Weights of a small transformer language model.
Size: width 192, vocabulary 8192.
Architecture: rotary positions, biases, tied embeddings.
Training: a variant of Adam for these matrices, 357M tokens, 10892 steps.
MLP neurons of a small language model. Each row is named by its layer, matrix (gate and up: input weights) and neuron, and shows model dimensions 32-127. Each number is 200 + 20 x the weight over its row's rms, rounded and kept within 0 to 999. A neuron's up and down rows have the sign that makes its largest values positive.
After each neuron's rows, "fires on" lists the tokens most often at its 100 highest values on Wikipedia text that the model never trained on.

L12.gate147,225,211,219,241,192,212,185,199,191,209,202,215,180,190,191,183,214,203,223,217,185,189,186,197,229,202,185,208,209,237,235,199,205,204,224,222,207,220,216,179,155,179,194,187,146,222,176,199,211,205,252,223,215,186,238,200,193,191,202,190,158,202,207,198,202,207,187,197,195,219,163,167,185,203,179,226,168,188,202,231,215,201,202,200,229,230,220,167,223,187,210,207,202,208,181,191
L12.up147,176,224,207,219,219,158,219,194,184,168,180,143,161,176,189,181,187,205,216,170,186,176,217,200,194,201,223,179,201,235,198,208,205,192,200,218,208,214,201,179,173,209,174,202,189,214,212,209,174,186,203,204,218,217,170,239,201,202,212,156,190,224,232,218,194,177,220,194,221,188,197,225,218,177,202,195,175,195,193,191,240,193,197,202,225,185,231,173,206,183,186,220,191,198,177,178
fires on: " (", " “", " \""

L9.gate84,185,214,182,171,207,221,182,196,184,213,210,239,192,189,205,203,168,227,189,207,218,200,203,180,214,188,215,183,192,186,187,172,253,200,181,170,225,179,218,202,190,200,198,207,167,221,205,182,161,207,236,188,197,172,188,191,199,212,222,255,216,225,206,182,225,232,183,224,178,216,196,181,217,182,201,198,201,197,208,148,214,204,148,232,221,192,214,209,198,190,195,191,189,211,203,234
L9.up84,194,187,216,205,214,202,199,198,210,208,200,197,162,200,210,199,206,177,180,180,216,227,238,201,204,171,237,199,195,230,199,200,177,204,222,186,213,207,189,195,188,188,208,191,200,205,187,169,210,194,191,215,220,177,233,204,220,166,220,238,216,219,261,181,208,207,199,175,236,193,194,213,217,165,195,237,197,209,186,174,232,170,204,201,188,178,179,184,190,246,211,181,197,166,174,190
fires on: " War", " war", " she", " life", " career", "="

L2.gate103,132,196,196,209,157,189,193,192,198,197,209,204,196,177,185,171,201,180,206,164,187,199,209,210,192,204,197,207,186,183,186,213,165,170,204,191,201,200,196,200,217,209,220,210,188,226,225,195,213,230,203,206,187,202,197,191,184,179,188,204,213,194,207,168,185,216,203,189,206,211,212,167,186,187,187,197,199,214,201,173,219,252,160,202,230,203,221,196,190,195,193,180,202,239,248,181
L2.up103,201,202,183,210,186,235,250,189,207,192,235,243,245,198,191,191,229,183,200,210,214,225,209,219,203,203,221,215,215,219,200,217,196,223,170,185,196,169,163,220,221,171,174,219,160,212,203,203,176,190,207,179,205,190,192,162,204,211,155,201,194,187,213,197,188,207,219,246,175,218,192,207,183,209,206,207,192,202,206,166,176,216,228,218,214,194,187,205,170,192,202,210,193,190,197,203
fires on: " while", "ed", " when", " While", " despite", " although"

L2.gate54,222,243,227,217,187,178,184,179,195,251,233,208,183,192,190,224,175,207,210,192,220,174,222,189,242,224,198,181,224,225,219,200,228,189,211,183,183,182,184,190,211,199,169,202,194,198,182,207,237,229,211,194,186,190,223,189,179,223,225,189,199,175,216,223,191,194,215,214,183,183,226,204,202,171,197,197,202,209,239,199,215,186,164,174,190,194,175,200,238,197,208,205,186,190,208,183
L2.up54,203,200,181,207,163,212,241,221,227,224,197,204,204,227,212,191,176,196,186,196,189,228,170,198,208,152,198,170,183,154,198,239,201,206,193,159,234,232,214,235,191,191,167,203,221,200,226,169,198,222,230,198,228,188,199,204,204,192,203,215,169,205,223,208,192,202,208,189,221,200,217,209,142,193,188,213,220,220,184,247,169,200,212,205,172,197,195,213,183,223,191,190,192,210,205,222
fires on: ",", " from", " of"

L12.gate238,218,193,210,215,185,216,209,167,213,212,228,207,180,234,168,177,169,233,221,216,229,209,196,197,207,192,207,214,179,212,134,219,209,181,191,212,226,209,229,204,238,179,184,235,195,195,242,166,189,188,236,185,201,181,193,208,211,206,208,218,212,234,186,214,195,214,171,227,212,179,185,220,197,223,215,189,195,180,185,208,180,216,212,195,202,223,214,181,169,202,222,193,183,193,193,215
L12.up238,208,221,189,227,195,193,256,182,210,166,181,237,216,213,216,160,227,223,201,161,191,186,195,225,190,177,225,214,206,198,208,212,200,207,191,216,193,204,165,210,186,199,177,214,191,239,187,194,183,191,225,195,188,163,184,229,202,226,186,206,189,174,220,174,237,209,162,159,197,199,168,253,198,235,187,200,192,204,227,232,212,193,198,230,204,166,184,208,193,213,193,245,235,227,199,232
fires on: " des", " l", " +", "Des", "\n ", ","

L9.gate153,176,179,194,177,185,191,180,201,192,201,199,183,206,168,189,225,163,225,204,180,197,226,190,194,194,211,144,170,191,193,215,205,213,176,197,190,197,175,197,173,223,198,198,195,202,230,208,203,175,223,163,195,228,225,203,231,177,222,196,237,194,204,224,179,208,199,221,178,188,228,222,201,200,214,217,197,192,193,228,170,207,184,191,170,194,165,175,191,198,193,206,239,151,215,190,197
L9.up153,179,222,219,181,208,220,192,219,202,210,207,187,200,171,212,175,204,241,174,183,199,216,181,166,207,240,186,162,211,176,222,187,215,222,187,175,179,197,188,211,194,156,195,174,190,180,219,208,226,182,166,229,203,168,197,212,187,179,200,207,210,205,202,185,187,190,234,229,234,195,188,212,189,206,178,167,220,196,218,196,178,203,225,195,194,186,187,184,202,205,196,200,219,187,237,174
fires on: "\n\n", " as", " name", " renamed", "name", " called"

L4.gate508,251,184,210,209,189,200,209,181,136,145,174,180,192,194,179,213,176,183,170,214,217,171,200,218,216,206,226,232,178,207,216,216,199,213,212,161,169,193,181,172,220,235,245,165,218,187,206,183,204,228,182,227,154,174,230,168,194,206,173,204,203,194,211,170,181,213,211,207,186,160,186,204,184,220,203,180,216,194,198,230,211,216,217,220,197,233,217,187,222,177,190,178,195,168,195,193
L4.up508,193,175,201,216,192,206,177,199,219,221,192,181,206,249,203,183,195,154,183,200,195,180,213,178,215,187,209,215,163,207,212,185,249,206,205,204,210,197,209,194,223,183,192,160,198,205,201,188,218,241,205,209,203,182,230,205,193,146,195,180,191,215,222,190,199,160,192,197,176,171,184,230,223,185,213,237,187,243,173,215,188,187,192,224,204,207,152,209,183,217,211,183,182,179,175,197
fires on: "th", "f", "p", "st", "ti"

L7.gate46,213,197,218,204,217,207,214,198,153,195,201,184,188,187,206,221,240,201,196,203,207,207,180,195,204,221,186,211,189,200,186,242,219,196,211,217,197,215,187,189,200,199,147,176,164,200,189,223,231,210,228,180,210,170,242,209,224,158,184,174,206,170,205,211,197,215,165,213,213,153,181,177,192,190,203,201,199,194,202,182,175,170,228,189,216,197,198,197,195,232,173,220,186,240,210,204
L7.up46,210,210,236,227,262,223,245,196,198,207,222,190,223,185,210,193,189,205,202,181,178,204,178,207,203,179,196,193,234,162,189,165,233,209,242,228,204,186,205,167,178,213,222,197,207,183,209,232,195,213,207,187,185,204,181,205,221,258,193,190,202,181,195,196,191,190,198,215,186,206,174,200,224,190,157,193,203,178,191,204,196,169,198,181,196,174,227,199,183,205,200,225,217,209,207,177
fires on: " \"", ".", ")", "%", "{", " “"

L10.gate311,224,186,183,186,215,192,186,209,233,216,273,203,176,216,163,198,214,215,197,178,195,202,184,202,177,171,196,156,224,178,202,178,212,184,202,182,246,201,195,180,224,204,198,199,191,194,177,189,193,175,215,240,208,177,208,177,223,200,174,212,218,222,177,243,195,199,213,197,183,195,210,193,175,180,235,179,215,171,189,217,176,192,193,190,187,204,208,247,256,212,220,186,179,171,143,211
L10.up311,167,215,224,218,196,229,217,221,215,192,216,226,200,206,196,212,193,210,145,232,191,192,208,187,202,176,202,217,183,194,191,215,202,185,212,177,243,200,205,191,171,186,217,174,200,203,186,171,223,186,200,226,206,208,221,202,217,165,216,205,204,216,221,169,198,210,199,176,199,193,201,207,166,206,200,221,186,198,180,234,199,210,209,199,198,186,212,201,214,195,165,204,175,215,209,204
fires on: " of", "so", " among"

L3.gate183,202,242,202,188,200,202,224,197,221,202,204,180,246,201,240,179,215,198,214,243,173,159,204,211,203,199,202,181,202,211,171,224,170,201,212,201,181,173,213,190,158,203,165,200,203,187,162,184,238,190,214,225,200,174,219,199,203,193,199,205,208,215,188,211,232,220,188,224,230,216,186,202,185,191,196,178,202,214,170,176,248,222,207,182,223,212,187,176,174,228,198,176,192,226,222,232
L3.up183,182,177,199,202,203,198,212,216,194,215,190,184,199,221,221,187,168,206,182,186,182,192,161,238,207,208,228,188,205,199,154,225,187,216,203,175,163,206,231,159,186,183,214,213,206,181,196,208,219,227,219,194,203,206,204,216,168,197,201,217,196,173,178,194,219,179,223,218,217,180,192,198,210,194,195,225,250,203,232,207,171,166,197,185,209,219,192,170,220,198,184,222,198,176,190,237
fires on: "on", "ons", " Rush"

L3.gate474,176,190,201,189,217,222,237,181,189,216,160,180,193,210,181,177,206,202,216,237,205,209,201,193,216,183,193,194,187,182,212,215,218,189,179,196,208,219,175,204,214,198,205,236,235,204,203,197,174,163,213,173,195,190,210,239,197,167,206,190,159,199,159,199,215,192,175,211,199,217,232,202,227,238,193,206,209,214,177,180,155,195,199,203,207,170,201,222,173,192,225,177,230,165,188,212
L3.up474,214,186,186,150,186,198,201,188,189,170,197,217,188,235,210,201,196,178,207,193,190,200,192,203,208,177,205,167,222,186,197,178,244,220,186,198,183,208,208,226,241,239,236,215,193,218,211,218,195,187,174,201,161,144,202,175,221,190,228,206,163,184,234,204,214,192,260,212,222,186,222,205,219,202,176,201,223,201,212,195,200,211,195,192,200,176,196,217,181,176,190,195,183,218,214,202
fires on: " be", " is", " has", " not", " =", " can"

L4.gate47,209,214,219,191,185,214,224,212,181,213,234,151,237,197,228,193,194,199,207,189,219,178,196,228,202,188,183,221,197,193,152,211,188,229,180,195,136,196,230,201,179,207,187,180,188,221,190,212,192,227,171,210,211,205,192,175,214,227,185,206,248,187,202,187,223,211,213,142,193,213,230,184,171,197,203,189,199,205,188,198,196,155,191,211,209,184,180,217,172,209,223,182,201,192,173,199
L4.up47,215,196,178,204,181,193,228,236,196,195,183,199,206,207,212,212,172,210,215,210,191,199,157,213,210,195,218,193,200,216,181,213,189,207,217,245,180,216,186,152,217,205,182,204,214,214,205,196,205,212,213,216,193,166,203,219,192,191,180,218,206,189,161,198,186,193,241,208,240,218,187,168,221,202,223,232,200,217,200,182,246,200,208,195,201,221,167,184,200,245,150,206,211,187,225,190
fires on: "on", "h", "m", "n"

L9.gate487,257,213,179,221,198,202,222,177,219,212,201,206,212,207,183,158,202,213,166,199,191,183,173,187,218,199,185,204,212,239,202,214,206,219,170,189,170,185,176,185,210,235,195,189,182,229,194,231,210,190,181,217,206,186,173,205,193,210,187,230,207,232,262,209,197,202,189,204,193,193,175,201,228,230,156,214,179,216,220,205,236,179,222,187,182,188,191,187,191,189,168,190,191,185,220,206
L9.up487,204,187,187,226,223,185,198,180,204,192,191,163,189,233,185,181,172,169,198,168,209,187,221,179,232,209,191,220,169,213,214,210,185,217,199,174,186,183,219,180,209,202,212,162,195,220,232,177,208,192,213,235,238,240,193,216,187,208,217,177,186,209,195,187,196,165,199,194,211,182,184,229,213,183,197,188,179,213,201,194,212,209,186,167,191,206,183,222,219,183,184,261,180,198,191,218
fires on: "-", " “", " $", " und", "—"

L12.gate144,157,181,148,236,166,210,187,183,172,207,224,188,235,215,196,205,197,193,182,205,212,184,207,198,224,201,204,202,226,221,220,219,204,227,183,204,210,207,208,194,177,199,228,188,192,212,208,180,200,207,223,207,175,179,187,206,180,200,178,190,191,214,226,246,178,179,218,170,219,203,235,197,161,226,179,207,196,201,173,195,223,184,205,177,208,214,156,199,236,176,181,212,189,167,184,210
L12.up144,197,209,194,172,195,209,210,224,159,167,209,183,174,163,204,206,181,177,168,188,214,175,204,223,174,196,192,228,206,222,216,182,193,246,194,220,205,230,230,159,198,201,219,197,221,221,203,180,205,198,216,202,172,217,193,205,199,207,176,197,217,159,209,191,212,157,228,207,200,192,179,217,209,218,212,188,218,207,163,176,232,203,227,195,204,203,229,186,222,228,213,209,211,217,196,165
fires on: " un", " (", " Un", "Un"

L5.gate396,227,218,193,214,202,203,210,190,186,194,178,199,191,206,252,195,189,195,197,235,192,191,201,207,183,147,182,246,199,203,172,171,209,239,177,218,219,204,226,189,216,230,174,198,199,223,210,208,188,214,191,201,221,200,210,216,207,202,196,215,234,205,183,211,173,195,181,189,178,215,209,205,178,201,142,203,212,181,207,155,199,195,247,189,226,163,219,204,185,179,218,182,212,238,204,179
L5.up396,187,230,189,240,179,220,204,170,196,192,153,208,226,191,185,224,192,202,204,186,198,185,203,185,239,232,223,211,212,211,194,192,167,181,235,200,226,184,184,180,202,205,209,193,184,226,210,169,176,175,201,197,228,235,199,176,202,214,200,163,204,216,182,185,249,181,182,193,152,210,193,219,194,174,178,170,185,200,191,207,215,201,191,228,164,201,192,210,207,217,215,219,190,239,189,165
fires on: " Z", " z", "Z", " Jr", " Kh"

L7.gate104,182,206,170,184,191,206,179,177,229,236,195,198,189,172,241,223,172,221,199,204,190,205,197,159,225,194,223,183,197,203,179,221,225,220,185,209,179,186,202,205,167,158,204,192,188,169,222,213,180,182,198,190,203,172,165,185,242,222,210,209,198,209,217,173,201,221,204,230,248,199,200,194,203,223,192,192,208,206,202,181,181,200,213,198,218,185,240,187,197,244,209,200,199,215,210,175
L7.up104,203,168,210,208,194,180,192,243,191,193,218,179,187,222,215,194,186,219,171,226,186,210,202,226,198,224,206,158,196,184,209,184,208,172,230,204,229,203,207,166,168,248,180,204,178,208,195,177,205,174,169,198,173,196,201,204,214,214,151,188,194,184,233,212,162,178,234,191,188,211,235,214,179,188,194,184,178,183,188,163,205,200,203,183,218,165,228,188,227,190,188,215,199,182,201,170
fires on: "-", "y", "on", "ute", "N", " into"

L7.gate467,197,214,206,188,198,206,183,210,218,191,175,178,210,179,197,211,200,209,192,212,231,199,189,187,197,192,170,200,225,199,178,194,232,212,182,209,227,221,192,225,218,230,172,194,173,203,208,261,223,233,180,216,176,199,206,186,239,185,211,244,183,166,194,186,187,202,186,139,201,182,203,164,189,222,146,198,199,220,250,217,216,184,205,215,203,147,172,178,213,195,167,200,167,207,230,192
L7.up467,203,192,209,197,214,183,231,168,221,221,226,195,201,204,195,183,215,216,216,206,164,227,172,219,232,183,212,200,196,202,196,191,191,195,204,224,207,192,193,178,192,178,226,227,197,219,174,209,205,182,221,205,184,210,173,223,178,209,233,200,184,196,211,198,162,163,197,192,178,212,219,235,176,204,196,163,232,215,226,236,222,188,204,208,182,162,166,186,189,214,199,200,202,142,166,220
fires on: "s", " ="

L4.gate178,213,227,199,195,215,240,173,203,194,188,177,196,210,213,199,186,194,203,214,175,210,202,215,183,202,230,187,214,217,219,176,191,193,213,183,186,195,227,212,227,236,169,236,199,218,214,188,192,193,222,214,214,201,176,221,194,187,202,233,179,182,220,191,225,187,206,207,214,198,217,200,146,193,223,192,169,222,204,188,190,195,183,197,170,244,150,200,189,197,169,189,194,205,222,169,182
L4.up178,219,191,188,217,181,234,186,194,187,167,184,193,193,244,160,189,247,195,233,233,173,233,208,193,210,213,187,203,204,197,210,206,195,219,203,198,224,197,190,189,215,182,223,194,224,222,211,231,179,181,198,214,183,204,213,160,176,169,215,170,178,185,214,204,212,195,205,196,209,193,158,217,186,210,208,172,211,203,211,202,191,204,177,174,195,251,220,222,228,173,229,202,217,195,186,238
fires on: " K", "K", "k", "ko", "d", "ing"

L9.gate320,201,187,216,196,218,223,206,204,208,235,217,185,166,189,210,204,194,176,203,212,191,181,198,196,193,161,226,240,162,221,187,188,191,168,183,218,207,181,230,195,214,212,229,231,203,223,192,207,195,178,223,188,220,173,209,213,175,217,218,188,190,242,193,229,212,188,228,198,178,198,173,178,163,221,201,185,197,240,188,217,203,198,166,214,208,178,178,207,196,179,217,209,173,219,147,194
L9.up320,204,222,166,187,177,209,191,185,171,150,199,220,227,198,212,216,192,185,176,224,222,195,197,191,238,210,203,161,218,174,179,176,220,197,166,186,193,173,182,214,204,171,221,212,204,256,223,184,178,184,176,198,182,221,184,189,196,205,209,188,177,203,191,217,171,192,192,214,183,234,183,192,217,171,175,177,219,201,169,230,193,193,183,202,235,160,189,224,162,209,189,219,223,217,191,191
fires on: " =", " is", " of", " former", ":", " was"

L12.gate452,179,206,197,191,202,234,184,193,206,228,186,178,187,198,172,187,184,234,178,195,149,216,209,203,202,207,168,194,205,207,188,168,195,213,244,216,205,202,204,176,189,178,228,190,178,220,213,172,229,198,189,203,241,214,189,214,207,198,228,185,203,184,204,206,200,192,201,228,235,186,187,171,217,180,188,189,175,201,211,216,195,197,190,199,186,187,201,195,228,214,238,243,181,230,205,178
L12.up452,202,204,130,173,196,224,211,215,176,165,186,223,209,203,198,213,223,198,184,186,184,177,181,207,176,185,203,211,179,193,196,196,178,203,193,210,167,189,188,161,189,176,197,182,228,196,195,183,207,195,250,201,211,219,186,210,181,214,183,199,262,203,200,215,181,182,223,226,171,149,204,209,195,159,181,176,191,234,222,202,188,182,176,165,221,176,195,193,183,192,214,234,207,223,195,209
fires on: "-", " red"

L3.gate244,207,231,200,198,188,227,231,184,200,202,185,183,181,224,199,209,189,185,187,213,236,191,206,185,226,214,199,194,193,220,208,199,225,142,185,209,213,161,208,170,203,203,193,153,196,193,205,202,222,181,184,209,242,191,165,214,200,216,211,190,193,218,217,193,185,201,222,206,164,187,190,188,180,213,205,185,193,239,213,214,204,232,189,157,230,206,186,195,257,197,210,173,215,180,160,233
L3.up244,196,236,166,222,189,206,209,182,186,210,212,187,194,219,207,181,179,203,214,219,191,189,185,223,221,192,155,216,186,205,210,235,161,154,228,164,211,217,217,210,199,205,226,196,131,198,176,202,179,192,223,222,219,175,168,168,223,208,220,215,171,201,211,192,207,192,209,214,187,181,195,174,162,210,224,237,157,191,216,214,209,202,210,194,142,201,197,222,199,206,198,181,203,176,211,198
fires on: " from", " of", " |", "ad", "–", "-"

L2.gate58,187,234,211,214,211,259,209,167,186,193,213,216,221,234,167,219,220,174,189,181,235,200,196,199,181,192,204,203,210,190,212,221,170,184,173,187,202,202,179,180,210,219,173,197,203,196,209,236,230,217,226,192,195,176,190,224,196,250,184,207,205,185,205,231,198,193,199,178,199,215,177,193,168,228,245,216,212,195,244,188,182,234,214,165,203,172,165,213,228,199,168,181,183,219,213,205
L2.up58,215,209,178,225,186,173,202,140,203,185,201,208,168,221,190,189,204,156,198,167,205,239,172,227,182,176,199,142,234,210,180,214,164,191,200,160,208,211,198,211,205,177,201,182,222,181,229,197,202,175,211,193,215,186,204,190,191,210,219,187,197,181,223,209,213,197,245,180,202,186,203,201,186,205,175,185,220,197,189,168,184,198,209,214,187,230,188,247,205,228,199,177,182,211,226,181
fires on: " by", " with", " between", " from"

L12.gate352,159,176,205,207,238,199,187,195,208,219,175,177,216,166,190,229,213,240,214,201,191,201,210,207,192,195,225,182,182,186,175,199,185,216,173,199,244,167,207,181,206,209,193,168,179,210,182,176,175,197,204,232,218,173,178,178,218,206,200,222,194,218,210,206,184,200,208,207,225,199,196,209,184,209,200,202,188,217,208,188,240,189,191,203,183,195,213,197,217,181,240,207,151,228,216,181
L12.up352,195,170,203,201,206,197,173,201,172,193,217,202,179,211,213,218,217,147,208,183,221,219,198,225,189,175,190,176,233,188,234,194,224,190,166,212,223,208,206,205,173,160,183,214,225,195,164,212,228,189,164,199,193,201,210,200,185,213,193,204,179,206,221,190,187,253,186,177,216,180,199,207,215,175,207,188,194,212,185,222,221,196,173,166,183,185,198,227,178,195,240,202,198,194,226,213
fires on: "  ", " |", ",", " disc"

L12.gate115,168,198,209,204,215,199,200,218,239,179,187,216,193,186,216,205,166,236,213,189,189,167,197,189,179,200,205,199,180,192,210,197,198,180,193,182,222,162,183,227,179,213,193,158,176,190,176,195,218,203,209,172,211,157,156,180,176,181,196,205,207,191,214,217,231,164,207,209,222,186,188,171,213,200,164,208,226,219,203,149,182,220,188,191,219,209,204,196,214,212,192,220,185,206,207,206
L12.up115,200,180,194,220,173,202,126,229,164,222,187,193,201,190,225,198,219,194,203,202,178,196,189,199,175,187,189,190,196,204,208,233,185,200,199,186,189,199,257,193,162,197,189,142,214,189,200,185,220,201,219,172,188,205,201,191,184,211,160,202,202,187,215,213,188,165,229,213,190,152,194,195,218,196,192,188,192,215,189,201,201,192,180,217,203,218,198,201,220,208,216,232,215,211,264,196
fires on: "  ", "-", " career"

L10.gate376,189,201,228,187,204,180,184,217,211,214,206,205,155,195,179,211,161,240,199,225,211,180,169,218,198,202,204,205,239,201,159,207,196,217,203,170,233,230,203,210,209,197,144,194,193,233,182,193,220,199,218,216,228,176,233,213,220,189,213,217,184,186,184,237,205,182,226,193,211,257,191,166,184,198,195,182,200,157,221,168,202,193,175,194,227,177,221,180,218,211,229,198,194,194,221,196
L10.up376,200,225,176,211,198,217,224,179,244,202,202,205,171,199,224,199,208,227,187,226,210,208,226,212,218,202,189,201,202,186,202,245,172,193,198,206,209,188,213,181,205,238,200,190,232,184,188,233,190,199,189,206,206,202,178,196,222,234,234,208,200,196,225,199,165,187,203,225,217,171,190,205,205,194,222,244,196,190,205,213,179,191,198,192,210,155,212,189,189,177,165,180,166,143,212,219
fires on: "=", " =", " of", ",", "s", "imate"

L4.gate466,220,182,210,205,204,188,218,222,181,197,231,200,194,226,167,176,190,182,214,186,206,194,183,213,205,194,226,190,186,223,200,153,167,169,216,212,223,196,190,183,200,195,219,182,217,193,215,179,202,202,211,200,210,187,198,182,259,195,208,239,254,221,229,166,169,201,193,198,190,183,187,216,181,213,239,169,181,192,164,217,190,176,192,184,203,209,194,207,234,176,204,218,188,215,176,190
L4.up466,164,188,231,168,186,187,208,239,176,204,189,211,203,180,203,187,180,205,203,175,173,187,183,194,205,213,208,193,218,192,170,188,199,236,202,214,192,208,203,173,171,195,189,199,207,207,199,199,183,205,196,195,173,179,205,223,225,220,183,216,188,226,207,211,197,202,201,226,206,180,199,197,166,197,165,184,185,214,186,187,243,194,205,199,213,220,193,229,189,204,196,187,213,193,206,199
fires on: "on", "se", "ion", "ent"

L12.gate270,215,202,198,196,200,212,195,183,229,205,191,248,204,200,171,184,213,207,210,220,188,191,187,211,212,202,187,198,252,194,184,216,187,199,196,181,237,221,175,213,185,180,192,192,139,220,206,176,224,167,251,191,244,196,207,211,223,196,170,185,217,212,159,218,201,192,228,204,183,193,210,214,191,215,189,191,191,183,189,181,181,197,167,212,234,205,194,167,223,173,205,226,192,178,205,198
L12.up270,191,167,219,216,198,219,194,201,215,219,190,218,221,187,234,216,199,204,209,201,192,211,157,196,188,189,216,230,180,202,214,203,202,216,193,220,163,202,166,232,227,177,208,165,185,228,172,229,207,209,192,215,246,240,154,198,149,256,210,245,175,181,224,216,185,209,205,201,171,199,192,188,197,195,225,194,220,194,218,199,206,228,205,181,191,157,207,212,209,203,219,205,217,204,191,200
fires on: " =", "s", "-"

L7.gate361,189,160,232,215,188,189,174,192,190,199,194,202,206,177,201,209,214,195,201,182,209,200,188,201,153,212,206,204,192,206,183,232,189,229,202,177,199,202,213,209,188,226,207,203,184,180,196,223,182,200,202,184,190,161,219,211,210,195,217,225,195,217,199,250,199,228,217,202,191,218,169,188,162,152,173,246,205,171,196,214,221,229,172,211,221,212,219,177,176,211,204,162,245,194,218,182
L7.up361,190,215,244,205,214,169,186,229,240,233,195,214,198,203,192,172,199,195,196,209,167,181,222,192,176,214,217,209,221,198,225,189,212,225,219,199,217,190,190,202,223,196,196,186,194,190,184,226,173,202,184,195,199,193,168,158,186,184,186,209,205,157,230,160,181,190,207,163,188,209,193,219,161,196,178,198,216,210,213,198,177,205,204,193,186,222,236,182,197,196,177,185,208,207,193,213
fires on: " =", "K", "Y"

L2.gate498,186,210,171,216,180,189,205,189,204,170,202,204,193,235,166,181,177,235,178,200,223,217,180,222,215,225,210,190,195,186,167,206,162,206,176,140,238,223,219,217,216,238,222,201,220,243,203,220,218,186,215,206,186,200,204,146,169,197,187,215,199,172,230,240,193,248,207,199,197,183,192,199,180,194,222,199,221,202,159,209,232,220,185,178,202,198,202,220,203,177,191,179,171,215,211,191
L2.up498,195,230,204,213,194,206,201,211,192,217,202,204,207,217,226,208,217,190,227,185,209,210,180,188,208,186,198,166,144,174,197,207,211,174,189,199,216,210,188,214,246,211,147,208,196,200,202,177,198,191,165,206,224,206,194,197,207,226,173,183,189,211,185,184,197,208,213,214,169,175,198,178,154,212,224,189,225,221,171,175,207,208,197,205,199,189,212,244,167,192,186,222,194,216,155,166
fires on: " while", " when", " after", " by", " through"

L2.gate198,152,213,242,182,208,201,183,213,223,188,173,176,194,214,223,232,170,245,194,175,169,182,227,207,212,222,204,198,183,210,182,205,205,200,168,202,206,184,205,216,184,192,211,173,188,196,190,200,197,254,218,229,234,160,213,201,173,189,201,221,199,202,205,193,238,199,191,196,208,202,191,206,193,192,227,213,234,196,216,212,160,213,178,208,186,189,206,206,225,220,200,179,199,172,177,215
L2.up198,219,222,225,212,160,206,184,226,180,191,189,185,190,188,200,181,164,215,193,195,166,243,206,205,193,205,208,204,178,210,184,206,173,207,207,224,234,203,206,190,220,198,183,161,187,193,204,191,226,187,171,197,250,227,210,206,210,242,176,199,237,178,183,200,208,216,213,209,179,217,200,219,222,211,180,178,239,168,218,167,216,212,199,227,230,166,165,199,179,208,209,189,220,198,211,208
fires on: ",", "/", " as", " (", "'", "-"

L3.gate196,244,187,192,223,203,221,200,169,230,193,207,187,204,212,190,197,220,177,205,177,186,222,180,204,198,197,173,229,206,194,217,177,180,206,183,209,204,210,191,148,163,179,215,197,186,207,220,199,200,197,196,181,217,231,198,183,245,194,182,178,260,191,203,163,184,192,171,197,208,223,204,225,169,191,206,232,220,204,219,208,190,157,194,188,201,173,185,201,234,201,197,218,157,189,216,242
L3.up196,222,214,170,225,207,171,176,220,168,197,194,226,240,207,209,208,230,215,181,195,181,227,170,204,183,195,202,168,185,214,194,194,213,203,195,232,211,199,213,195,192,218,174,178,209,205,233,202,175,216,179,197,189,213,219,206,214,174,176,219,179,234,208,199,219,206,208,205,167,204,195,163,209,187,225,193,171,190,204,194,236,188,240,224,221,154,203,206,221,214,206,195,194,212,226,224
fires on: "e", "on", "ion", "is"

L4.gate217,207,194,187,213,210,226,194,203,178,197,183,164,212,206,220,182,208,175,181,203,194,192,215,177,184,196,182,213,222,252,185,190,168,214,167,199,192,182,221,177,205,199,240,178,220,211,208,251,188,162,202,215,190,174,204,200,185,203,221,203,197,195,198,209,203,231,177,202,184,193,180,168,195,207,197,174,204,236,200,179,210,200,214,197,232,205,221,183,226,182,185,174,174,213,192,221
L4.up217,219,139,189,216,222,210,209,223,210,190,191,198,231,191,208,219,235,226,171,208,179,186,202,226,225,192,187,227,219,247,221,188,200,236,189,182,196,174,233,218,201,208,195,171,198,210,182,213,195,210,207,228,196,195,227,227,244,192,192,174,182,226,207,185,194,171,207,204,197,161,204,192,213,216,179,162,157,204,186,168,185,183,169,174,187,201,178,194,195,202,195,203,192,197,217,199
fires on: " |", "d", "ing", "ed", "als"